Weights of a small transformer language model: width 224.
MLP neurons of a small language model. Each row is named by its layer, matrix (gate and up: input weights; down: output weights) and neuron, and shows model dimensions 32-223. Each number is 500 + 25 x the weight over its row's rms, rounded and kept within 0 to 999. Numbers have three digits each. A neuron's up and down rows have the sign that makes its largest values positive.
Before each neuron's rows, "fires in" lists the words (lower case) most often at its 100 highest values on Wikipedia text that the model never trained on.

fires in: "de", "medal", "media", "of", "oxford", "medical"
L4.gate5:446491499538514509504508499545504522527514514464512507480512491475546519509484500475532487481460516505478549530509455515497514492485446482489464458483484513475529472520552495500518477507490447535536499526508481488491512493524486455509488548533490513583492504525496507490456491497482456531500511480510520528540463553520497543477477445523483500529460475495535508491475478497526482515501513505520507504476491469535540511497536503491464532516490522500491511500492491479530540523509528536545487498507500492471512485478499506482501519440508534499513460445504523468522483495512480522
L4.up5:506521441510537499482496533494496520484528433473518492488542551481534492483515468519483490457472536475471511479510497505544471477517508530530495504492505512479451499477490526485534460465538487522515476510475521501502520499553472513455515518522529516532484519538503441455490481517479451501457506479507478486498484500531483476522510505489501523509512485500528492517519475465443525543495495505490508466470466492529512518456487492545506493463468495534495517534491503486501514537568504518500503501498466512510498458479552478481532510499513503500494469486502493486471512513484421491
L4.down5:530529509473525506534476501479489494478489526515443514547504530468499493467523493509484531449522496530502496477532478571477513487493509529449461443483522475456503505491495503449481481567458477474492529517530495506513463523513483518515538471494510486531491499489509496494504444505491498492550501480554494473498511506499519531504460530525455490495509510460498519525514546454498453462520499497511474497504477492488527474498496519498534483491495501514533473472506459476554459499532505515489500497505456530503512486528500469490469513487526521481487518507528501482511483555526490472

fires in: "at", "with", "for", "after"
L9.gate272:473521513499489478484444436516462496499524522553543503486510513539455499486556502476499514498513526481463516473520515479472511510458511469499516496491496515499471498516505477494505493518487529492506498491485470533510514547500495504544530460509460547562480466538530434487494546506502490482493515528499508489526513449505504532512473491520506500525483518475494468488449511490521468473506439481483508514527515453498475521471465543506480527533491495548527516496500523494504491502516482513489492527522518460470498500523502469498492511498510497481516491472504438525510513538477451473
L9.up272:478497515509440479492482447508503494447531476533494481488529460531514547540538486538535485508457526502522523500561496492535474493481474479493496531496498534500496506473518503452487499471526564479530537497494515536522492509476486485472483457516478532487490490485527488475501529510494512463486499530504518491484490556453502514531495463483537525507494497505490493491471469507528494507501462477512473452506485448529480521493511500470511525493464500486489485490513534508510507498456532510569540518479494539482500527499478482513470437508482503488489491476498483568505479522496477464
L9.down272:453495509464512512506484495510493467502503483480504492554481466506493498487454493532497508482546510475482516476494496479487519494519474466502479517519495505521520508531511483486512483523514500507505577478502514511489477503513503493474523521509504504702501497496517528486477525511523527480499478444480519534529481485502515483494515502505449508486485487550492480496481490495490468493490469480468487549508481494511501526498516527492527503487511501529461501502504525506492503510494510496480513526548559463476534498467524449515512441489521496494493529496502487514508480511521501509

fires in: "5", "9", "3", "2", "6", "most"
L2.gate398:482517530494506477514527494493490484533518483488463461494507511488520471518459473497508498473526525512506463525463485497505496549485479538481482472499457500483444524521440471482514492529488520517461510487479458518514487509520534485473507521518517518499458544492505479487497503509493553500528506518504471467533491496463514524504483508489539475469487510480515520513475489536539496527489454537453483537466472523500473487470524481523542478471513466444523452566506476489513518469496454476482545500442515453509469517482485521510467489510520519492529531529472482487484491538525514508
L2.up398:484494493490513515487523534530531528523547467522511494476493497459492507511472442506488467473514508537473496543471506510491546478522476480488470477480511511508483493490454510498535513493538558480473521503455485504539506522502528471491512513530537507509484507501520465493513447485503501482481496528480475517521465521476505507468488512509492544477480519480517516512462500536511486565444527507524523570541489534533537490443534522547518515457489496469522496556487483502524514474487503482529545470478520476477456541489514518493484503489463468503513489445483524528500484517467508519
L2.down398:486480548483511501455530509519461483546477508500530498515546558522491527457498471488490499488487497524522476517511509505495486493491437541518541494470541523466539504501504516501456482490477455478469557467504544466516558493489487483524515501492543494492508525493466499500499524543458536522500468514512499489472438492501525498461443538491521534515507493513490494491487505519544526572518471533520508515466515518480498550499464498472563534494534497490506482513494495521504514547471459489495450473525505481520478539494479507517504499514489493487538499505522488463550474538486518487

fires in: "over", "about", "just", "than", "approximately", "throughout"
L6.gate245:507470468444535478531509465521488502521495485545512485466476523519510452459509498473518443506462504509474495475476456501484547539527489529521485494528539518472454504466493512505493500485499509467520484508516531493495478508501504471500491491492459516500468524486485507530481494509428489506507487493525495498484535507497544521505515520468490485523484531454498506476510499481543521510503525547506508486509541492491495547487511504545536487502489482498472538548503465547486539521544499510510485479534535468492556491503499452501469469480511528489485506459515502549500477520505483504
L6.up245:486475512459546478482448487513494526513527470490512535496461544512521480493455521530530510545524505522511523487497487493517458518498479519509471510502491493483492568494495456531520484485472500476491525477514478491510512516473512532483452543507499509493516514472499498496494535530418533441490499511517446581503503503478495495515473474522500528520507506470510501502491487507463516478528489483496532470534526503481495478517484513528473507508484493492480477521508505514546463503532520519498488438516515456485502474493505489456498496470494481500497517499440499464522457491521490503
L6.down245:511500453463526491514483478481505508512464488500508521449502492501508496490440553503510474489495520528502501490517547521514517515525512518509504575502518510464483504488532494517509476517468493486493527579499488531473498526468494498488466500499501492431531499463485496516504500490542510467500457480480538504528519506485486532490483529503500527516504506494458513503512497464511500455520477525474524506492483495469537515520472484532528513418448515512515477530490490493493510496444493464522547493468531478495478469498482462448570447499514541475512530521474501489504442505516483523

fires in: "national", "university", "international", "best", "state"
L2.gate143:495503508556529462457519490532554495509510520488483552497473484484522514492488475502467505529553489507480513547507426531507466474453516542503546556527496491511523490514452456513526468512511547477512503541486501474523497471503501532533503502509478484503507501512508489518474503480537528539532497510509496482498479532467526478495526498515552502423553482504523519490511454508509501470515489512473502484508505553453522491500504491470518502498498432499501525481503467511503512484500520486472493499483480509487486505522516514496459477492514482485467444521477474480464476526515511475
L2.up143:462487485491481502456462507529510519523497447537477536439489502474476546521533454499509456521527484514493475497532505520521475470492505519510519517511505462506532517486471443496527451494520523445484501492470489448499511507482479516547503488514444471420494490499473495523492480532529475532554503483511494489502491569470539489503534515481529492485561508489523509508534479500485502474520519522480472496529520542521499488519491513528504473498492491483517473481487511483515514499512481499480496508492510496468531517493491533529493508479533494445456493498520500504471535546503525507
L2.down143:461517518523531468472503533521575500487520526536498539456478466499461511476506487516514518526517503535509517504482446516455488465492461522499478539546500527513562501482473504488524480485493516463514528520524496547513509512523506506498520493511465459594502495500498492497512477457484512497497461525516486508480491507517482499500513502488548522476550479490527499518485460489496481499482503519494523460479518504490542522523508502467511499501515541512488480489521476526517463493516528485486472505478498491519474526483542459512473501480508441498456467472488497503521528510539499512

fires in: "was", "were", "prison"
L9.gate160:480495454547524498513520494462491478497494499490515476549491482460476491453499494483503499468472526507505540502451496484491467484539434469474469509493498506490503455531424517506505505537459480483498493514485475505536454483526509483477503528491517515478475499546470522514516511509471479522543503470488456499492489522480475482504508506533526439461465470479538500516504505505521524498511528484528514516503493519487530508513503477461498487520490505487508545513497498491487462469518520488471497516510513455504487509470510497500594478469496494508491488451542541485471514459508544510
L9.up160:518443534498483524527499496496509474512515451532528520483554508535464489528498485493486460537487500503479534507537523540543459511487521517531519469478490488502482478504505482500475510538450484512514500504456521458501487466568467521515499545491490428461505516501526499515499478471488511511519498466509493514467506493545457520480492533551478476510556476490496496497512517466528489484504495493483501470482472525507533541508471497497479520529502480504506507485475479475481500475500498490491502514483480485440463524480532492555534526484504533497525551461502516502520477511483499523
L9.down160:515520503519523583535531521467547545466494494517518488534439501528492511506516481504520506517483469503490524477514469485491493499474458516468562451526497469491477558506472470462485477514483492515537471500508495504486488551530509544517545544491472507472500475538500530478515483572505501509525473472488494484509518510479502507486502466467482477489505534521457548468504522519492506488539523492504510518481465522494473552525528494522466500534508496518461492507489508515462464473480548519516480546518525502538532507467513485452503489508491490498516510477506508512484465468501555501

fires in: "award", "awards", "away", "software", "awarded", "forward"
L9.gate296:487509522498527568477545468524517514493554517512438521483453496523450493512536487528475510482483512530505499480551502487498496513485490531487513531546505472467533515535477486541485503495510514513539482518518470535520484477459532525478508515506519489473481457515554542489520460520498529513495506544482494492536510502575509464460488493514511472496523481473448482474519548488485492471501479485506485540471457472483490531477504504504526480472532484471523521500491504546506526502527500540488550546518485498472524504478498541484506517476534507519502475515476515474510495512497485510
L9.up296:546503514503500502476488532557503509511462513507470537530476495493464484520483493516481502514499502518498541517546486469515497501473490492471480556466503560501472504471541497471461500432508497488527545497525509477491515521485520524491505517490514469504438500498536490499503545512499529487521503534501504494505537535531494513483482485542538523538563508491474504467514522482479466480504504429474484519506470483544540499516465514486491465483480458499496521443491527523461491484485498467494466509488515542546485487478528496527535469498514532494513502521535460503520490489480485501
L9.down296:471507488443506498425502484507519516477512490450492506485480493503464467519480463513527489517519543511522481504443507499532494530544504518506501473476487511488466533526498468487506490538501507521530498492505565490516486499508469500510494511534486446434505502495504521565519476502509480530515514538558506480528506431522479507489522496466450477497503469481508492489470502482480501500480489520487519493506507450486506505486527494525524497477543474513475481484477507524524503505496499525530481477506464492513570502485504525495510502539510519474505501439489478489472498498524487457

fires in: "and", "or", "statistics", "succeeded", "spaceport"
L4.gate111:477472502517455516549502511534505502463465468506507477491489550556497486462498505474532522479483543465507499517564518517486519515503503476483584518524488493468502507508466548527474484470484495492489520517517514507546500500539492508510503482487488511529503472471493492518451491458454471556492525472479515500535557514529506508508487515488499495458483525508468469478509513441495505495532488509483517477473517506491499526516503475478498489495503515489547501516519522518508513474506493498504490476514502502519495526495456486537503475496522478444506520491467460539505546465472477502
L4.up111:540505496514484521479486528522488512527541512500487494500526531535512474518527521533477505513536501509524498476513566503537504499526489486518509482502485456498509464496484508534461475501483534495481451528510490472483493523510493499491503509504492539537485517478517514530466459515478492482522482469505520529544501503544510530501426565462506493481503497497482499509488558523535511499531507547521498529499477477547489484459527496478519545478509477526506443543495523469469482491506498512504511458462481495532511545495479520512495446466499477493492562490481535517471494503509480558
L4.down111:460512537507515525503493502495518481526447510525547473485528537483521469484440531497488495502576525498532486518492489464510521483483505526505511500511527505487528532460497476473518497505497488467507517476508498541498522513513470512543509515510446497456526524471502529510487500511495467468514459502500508485496509490514486513496503513495500494502504533512480509500541471476497469502470464523479508509467547485489512511526534491502482509482535462486513509520498515496570461484519536458477460481499511570494472555473459488560502567544482463518513478464513511516493488506484527489

fires in: "to", "it", "will", "its", "the"
L8.gate406:524507459508516485523514516487475499525493435524476503502557443509521522487547476502519499478539496512516483481496481429444500524489501510488521526500485469495503523487485474505478507501481531516473502483481512511516519484479468501510511501512502500482510544475516477502543509475486439509512537506534494474493512514510497493500534493454487502535526523518491462458509500505492533524554504526513483500471462482473526533500534475471457513504519506510502499537505516515486469496497484592497494482482489520491455471497479513503456515522550480453498465476493501520473481459526512466
L8.up406:501478512495512529478512500463498508512475500473486519452494514507492474512472546502486469493498437480457469443511506483513490473555484525542489483509498449492493533477519455490545464483503504502500500526522436531499464487542510488503529508522460485485465508533484538490519487509481474560465480492502544468525476529490488518541484497502489505540495509490506491471523476475499501554518498511511506494528515483510495522503484491513469458538503440518524520501484482534503544479496474479541451479514460467501455499503521496547524554500498501516486525517507533539469527472477486498
L8.down406:468484502493480505493507522537498492487506480504523504495520527507497520503467527522490470498540507489457520506511497502476518493496499532495461502521514536475446516517475520491465525492510541501488583492515460517512514501533507534481463468507522514481465485528447538503490507518541456516515487463501516547506514463488455500518509477521504502501548512511505476497492496511487458552501500535483478471514520520499501534468488502513478499525521466533509493482432503501493485465479492480529474495466506489478477568458480494537551550473521499525472494507532486449504512505516520506

fires in: "of", "million", "understanding", "among"
L8.gate276:490496495520462491564493483519480509508503496501486522480494489511506479504468529509494530472478518490489470460502521476504466479486506528492509492464506513452519487490542447505550511559453495535479516522503526462508519474510448525524480488466440537472520463473503502516544532460482500460500476543509508516521562486495515499528543508501504512523517541466491496488462513465496515448499504489464508456470512516490494488459548497490491526449486512479499534509492516505525461480472549466517486525528478507483525518539517558491503503508515501490479517534469474472504495514499463536
L8.up276:529452532490525472445473490499501470521483436508485485521500473448482482501501450513445475482490498468467542501467512477438489514507519528508495522500531503503502500528536523493500505503490519500485481452521499480492475513487460514481476524545471489535487486537479503457497493491548511487529481496516490505497533468510513495479496488491547461501499513540464472504469560434508506455506500444525532509500474529499520515464495485508517467489494461529502536483528520488492507492492511436475486466483512481529514460510475474500506505519486535495500531529487544490549536481493450524
L8.down276:555482522517556512494527483473494412525530490467519496523482512454455512465492493479505478462469491496512516508510502499461491480525481526487502432519479495482478482448519500478479492488483513507494567509453531481504487519471509503494543493487485524505514499523494520441465480528510524486475491520463479504521485467512485543496475496506504526483487507536454458517506528487481526491528496539488488499476529499506501492454501516476516485510508465450532509497484528549507512541508531491499533498506483488538476441530460515555481535485499511463547516498486500497495452507533483462

fires in: "that", "which", "where", "attempts", "use"
L4.gate271:513487497505499469493495487499450487526497471510425504459517457514491492511514491495495488484530493520491562524489511500515510499483516581498493521513500510547490480481494496433531510521525517513491454492453535510495478527496490492463541534490509519525556465524490478504528483523518520501500512490488476493473508465532477488433512495499502447461520493491483468505496499482514521524535526512508467511545468463528521486503503461505470540489467513437504482523513500489484532461535502488514495505500488502550482500514509497501443447497488467484497497502518480518490468507459541498
L4.up271:477483486492491448472499487511429481555489499540459517478485466527499487534511494493505445496523537532507515544495500458506523504489514525533476489475537500553537520500499438483504525534470513511502542513489489516485526503526528477453498526475475488495490509508501543524514475498448533539532522517489480473488553512490499475521516493457542491463499499491505517520515508500476524486511512507463509510474473520493486474498443483524493488487525523495516492526540506485492523459502513512504509525524500496490463505482578537508470504522509483494501520489502481466521517479502514485
L4.down271:497547479485487506514499481517525527515499519475518485515479496516503525521474542489507509469494507467489485518491484561517497496525505454492470522491503509487488489497511561542490474495490502509530523503522536503526530573515511537501505561488514518458537430491482508484513490499476524520556500493504469492484517501507499450496565509493506510480429485460489532521450512489475439476461501511466486530501484501508538526463533512504493518483494540484517525461483522504491520542510510505511529494488472489486510559523454486512458460535512480515506502495530482491496512548481503562

fires in: "but", "time", "known", "so", "if"
L4.gate192:472556446564489480511470518531478486492458497548507518527522518486485511490499537507499518504502503508500501461496539454510485486500516479528491549497524479516494505515476464466506480459538507491428483507485501516500516495505515483494518507515505500551477463458531533500492492493509527510516503478498484470513522539524502566514455501517509470496490469509549502556505495477462505465489536484495480493511540499531490492490494535530529454484481515499512559538506514474478502490550436523477519500515487508522492515471471474493493500528500472466506459522498474486517490470511517497
L4.up192:472535509503484485533476502511544522486515499496473485546504534538527502535509498521496494514530493521450535474470513528504494537464496506520535494496498493493449523475474488489492461497464470482480514465498516552502542560472530497523502525488443515467506501511476457486503536524482534429462485517452480496484538471486502535506522495537535474507504479462538505496462523513482480539501509463508513505462497508508526490496548488460504527499509523445508464493506495492516504490501482483528489493430509532531538515503494530496476488514496549496528497485508473502512503475490479497
L4.down192:488516506482502479557501437502498508520502499476473549498464511471480495498497491490490514498491515508520513511459469512502469477493470493461504533507531508484488515523454524468512441512549493441570494450483526512490488546534519509492482526512461509424525493509451486484502501490506516495502478486458509509502514519516504517442507504528488513477484495515549477523516491469552487453508522503512463485497489525504544515520536500494463472505511506496489515450476542514518505481491512518535429537505489516526484498452524458492485445495509519503498532526503496472500517476481532525

fires in: "de", "married", "marine"
L6.gate287:529522508507523452524484501530518557505493485500525487506493476550517493515543492486506529419511532526505515484497486526445468462499504474533497503492489520499514544482513496484521504525496510524522504514536462522452472489515504469559497489520484510527511446511474451507512517470520440525467494467470477483517488466507491492478497484521485497480527485491559484509463501487503493467489496491534502460458504555474485477492509507514495475514531541497519478461518526527484499526540533500517503495483516490518507460527487508506475525462541513465498458446495475492487483513503529498
L6.up287:489511493492516505510497516519494481525500506455546479477496521472482490471485544491503485479524497511511482478574473511492510492497485481502492495540507501522538468470521541530521484494500520473512502522494499508466536460478535505478510506467536500502519509552519480510512516520519457531516492526535497516466486491506473502469480464538497486490506475519518493487505543493535498506504543527541511489513550534544540489487509489504554526493499489541524490501505527528491522510510473446499511493521546512494443460489480496525473522494473539486540473501545539502496505500489561514
L6.down287:455540511562469513477498499477501543499500469485524507536470557453548525522505473545516528468572510485490496536523474531484469496511508484481474475499468503495481476489479511499460501517497483510522528520522449491518487448512466496514514539501503454537500468452465514508478505462528478503567521491544458471529499498531454508510493489515497527499487504485548471502497481507505448478528497491491479495468472497514518516529490486470489516495494468495493501494529479500508526535532506555520452539549493515504533462506498487493527499484478504523528490516511541490448472523459527508

fires in: "there", "genus", "it", "analysis", "density", "these"
L4.gate268:508518499512491480502534534490482512487519531524474506525515509506462482479481543486459546499498489505490496545510492497442502529503497538503511496439500552510470475454507564491487470487458475503544528512535500536492511452531507499518517502503495497504515499500510500516536498498481491512540474509498449533443497463487502533476484501534472497461472447526492501463488483488523487535476469464510538520527437505532472498499517503512526494462519482509474472504517470486529497522541461480501516545538529508498481496541504462516465510482476486466497481516511500513503530464523501497
L4.up268:513545502506473519549528463472513511505546491505500497498542513502465538503477508512497537474493498509525508533516457505505531490499481519493454536481548508494478536499539478492502491499524511521509483440485523538488516539487477479478462447499495500500506523439479493505505487494460451512499494511530502460567509512511502501468538509448455492481458505466453485488499496526518532554498442460540525517519519489513433517502549499501470512504506498475481478473501451493493522533544501530506475439542487460507517508524511487493510486506513506464526471524468519494506523486517523526
L4.down268:474545437547517509500533505484502501486548526492507484483522488505531442521487497517446512552514487549478463502535491511478526492506487539471499505521486492494533492483481468478501458544527476498484538451521534495465506500460507460509471503505492480530557489535487530530519483463506493549482504492495505531521513506519510501505523494450469518480526520498480486475453520518514468525524485446486505495471490491488480529506523507503495494496506542512503495469510511475453481475512533483524494544468510477519505500509497510473483475539523503499508500490449534526506492437516473495

fires in: "career", "player", "footballer", "score", "round"
L2.gate11:458541554500486501453480491554454491529459481464502502477506500516461474446465524484467475463505535533529508560504482506502548498463489498500517550505517500453474481482465510567505463525471491516493510484484508526475525540539494527516512505496492469510489501464529469501497504503479516496491504539480465497500477507537510533482511486487502500508507510498521519529503481506475503484510492533506469470453509486499441487499532498484495489422487522470510514534494498453534500511450454506544481508531540540473471510501482457518502497511515482527531515502498482495499502492482477493
L2.up11:479555517524472497541548485483495517516503516499489515495498496517439518480485502467454539521493494490474530458502531529482490514485503491486540515492528512525474489506484483506523479513502477488521499503532511444438531446469484490475466482472509523519455543492498482479528497510473524484480497467487465510542496519522511501515491509506488487509519419525531503482471485486540454504497510530547474577499501492512496514486430467515505493508530543506489498493501511548525486503501503521498482479448510488516517488483455487508483457537541519527477532501495512511473502475484466502
L2.down11:465506500534514533471454515447469480482505485478525521481456512466488502438497476558498537507466522489477485493531518489519522478522497501488546515468486520501513500482517458494496483475524474484485502529541467512511521481534474488522523483454479516512489500521488485496519470504513504518470534461479512493515507532486532509478494550556523519466476489509492452532527511524545521505506489508531551488603512521496488461478504474482490501500458475502544523514519451494475502512509540506533497498501480535486492522491449490498518553499474517524501480502511560494509492457554501511

fires in: "as", "of", "former", "named", "appointed", "now"
L4.gate336:481484519475511502524488525500515564482512519542494499459540498516536488507514506517502477496508470537533541466492519461506507522511431495538479460506560498540455510471497469505506505470500490505510478488448536489477514531524515494486520497528494576498443491477541454505504514492491500541512443478513468483491497487504487513437510490527501498481473518464537496518526521454470482517554494508525507508505511521520484532516515540513482486513510572479513479498511492498481511480475495501482512512467496487486541493525498511497504492474475501469488536485503522509540461514504518431
L4.up336:499522499483485479505496485469518509475508507480559487479502470456497495448511467505485476523487531461510495521486504484499509430453522510454481473506496505508486496483516512490515529501527483480531525454495565558493518542515514513551538477528481525504482501513460501489497526510482493534503485466506498500497535547418509515456522492511478494510491483503483518492470515493534521520540499536511491480470485459491489462554471485498457497488494530496528522498487482507509497489496507510524556516516536493501515516501515521509503534504460477485501482510502508495495490528506487502
L4.down336:493492550500471529500532510481506466507480533487499490469518492467579528463474514510443499510531514466442498482512476491521537476522510478523496442504487533502514480440481489488512484497502481500497526474521526521482501516469520532512489543525547497545517485511482505514474482558518519579516496491485495491491502484487507494501554534548548502527503507509503504465483501499480496513505548542463521475532492466490467510520502496479526488524489565543466504485488543531463541518527478508503501495477509519524504500495488494521511490520505503486476424529518510534510517476512513487

fires in: "was", "is", "era", "with", "an"
L9.gate425:541506477497499482512471471491500478503467484474511505486510534497492475516544486504508503494499482486506519537515468470478461525454494480521511486510497474520492477535490457493533516476529474490535577504450491464501515520500494509516505481459480489475489472543499477521496472519524518537538506465492475499457510557474508530452432488515486485518492518543481526524508524509513531527475519550498526472483523520509506484537521530501498501527442506501475495507538520521513471482553470483510477531500540482482512499522550488463498485489529506506516557484536496506521482504459531500
L9.up425:529507542531506452519497499493483540509499523508510479474498468503483531512494510513490496504484513495506516494521497497464515479478540485518482449506505509540451495513522538504514530496448457461553510520495465515480469488487469493509513484503495494543503493490485471459525516482504497496510499497527525528497478502504468519495508532485530490507491514558508512521475515478503512559463495490454492485502474507445537535499494467467510488512506492514469540495466502547495462439499469514514434501536556471511476552506554505516525457463482561522517509443501515507503533519507507559
L9.down425:463488503495510503498504512481537475488512502472500478518449493476464449531476489509521507480480562517477474508509510494526469502439484533511468515521492502535524460494552509523474453503495496466519541505549470511477516556522515536508493484510487546482492484472501473471495522468516502473491506480519484498535510498501505521456478506503499494520487530512490502477486494514478476492539459492498525478526480525496499534545483464484510483486497511518471495490528540500549499489506482518533481476503531481498488511503501512457544506540503489517503554503478483528490527472458485476

fires in: "as", "when", "although", "despite"
L9.gate393:512539500508458531521525454525486499492539471506509491499495509518504452480570520508481502505457497537497489508456462535522486494501439456487498516521462493491486490490504458498456505534564509520514558478454501480517508534490528516479490496464457488484485510548520463499527493465512510512497464550547491524468528543519470509525510507526540503505496515506488459490443508467486514490515497533520494528487480496486517537516525468508544460497517503483501508503477515522512517545502496516498474471462530547493497503495487541486555506524497479537476540555527480496510506491469457514
L9.up393:517509437513559511488545482472507485505535485486499488502492489485499500449514493499474510522493513441530521502489510493498500493469502546478520474501504548453471560495483499482476523476482504483502498478487504521476520513482524484503560490555556554506512511508477486501536482511489493513495510476499435537519506511458521517524487483512502485526516498491501503486503492464549473508513499528465485475502466493481525501528525485476524500565471507512493543527526547531499481539570488505502470524514469520504479507520509528507528527485492481494537483462485508501510528496462441509
L9.down393:521469509498509495505480528465507454492479496498455507470464524493529511514533494493500553470468472498525533490497536440515509501483535492516481509549481509493484496506519495517485478514471468534515550488512499452476479471544470457505493473504516497660516448510450521499495519520501520470514480490504516536502476502491533502502497537508503471520493504506474519466495489523505491533484498495496445477540511495485479543502496512511508502498536483505481521463557485478493509490496486476497491534499488482529482467466521549472495506459488499454499506496513489514496485502514530495

fires in: "as", "chief"
L6.gate156:494526459503507456497494514483485455479516527522492479515543487519532548515536481516503505473496536533519454463466514545515506483511487549512533510514475492486480550495503495509503475478487539491524476515466463471511493507506545488469486457569474550509490489459472480481548490515457524529504506531499505468527500500516515563472497520490468510485569492458420538525499488529511486509535464531494505468487488505490517505500501514495509445475519509506493504492525474493480556477493512515464489463558479539522501490511504510532489548502480512500484523487479528498518499510513465457
L6.up156:519536516483506470487477516478488519496524521508517507503523487562508509523546487497477505494506529528502519525508483504457517465494478461552541518505506517487479584478503514529500448481518525505522505514492518510511509518524481481468510476491524515547532511495470511496487512490442469553509495529501471482530490530513449501506503514513476495490528489483489514487500541497537483491493526487475533499485499442509536492523489539553548459526477478491498502470494510504479576508506495536492472486511473540537477552514491507535544502488541481514486490459446474488504505506482481478
L6.down156:511530527475500481530529491494476497511541466514525487505516505521485523508515455509533536490439488523500538512515453503497514513452470493478526454548502527473495488548515512506489476497518515500510485484493485486511560509536514470432485499490499460526508489549473501481499492470478524457530447504474486514480538530461454504471507484465518501479532513480492518551495502517501472531472487510518532499490493499467514585565529523517505541517523492504487504505513505515472525493511475516485493501513538525544520494510507483472512505528513510515514474488508477505442532450501531482

fires in: "the"
L2.gate443:511510539509499563508514548513554522496537512499495476521534502500497558513542461515534501495477505473500495455547482500508518507494477483512555533482527511534445545464492483510460519510463451491466513474492468490524499480448481509530514466524514520536494502525507514510501532479532496502447504538487535492568489516490537533519485499500527503518512493480471469497479490513547479493513489504531472485516513502514469514523515495510493488505488500519529497524494467476507499485461544509530503456480481483508520506478504497509493443489537502498506523494481507492446507534492514472
L2.up443:466510500486545537508477557510498508496472518507514476479517516479471488529469476542558528497519549467500480507495500454468481499484516540517510493456489510498504482546509460493469498521482487464498542524487464535527510472485512512481528498487456502481503523528511520507487501505500543492459539530442517538528484464519522563557513493505504548542465468505472475516519487501460487504482486552538493475542511500475474514480503555524498477495516472519521489501491471498513497537477505527487517470489488489472531498495480520506524450448537485489477546506519484478470506493503517477
L2.down443:516511505467497496442523488541501511535497481536485477485476514485525518478495469517496497470485518496462562474524500515473508476520509531544498549531522508532520526490496496506470489511527493504487501499519499476481467484470489501502530440515558514519508458494460502500494483496504498489517494507496525505545506493547504479475497502521501482459526497478485485516500511507515492516491511546515478497495508481468472502429515525476502476510511524508516495510511486496452510534506481515505506458490512553492484533481490454478481507484517483528509539528497491490470547489516525487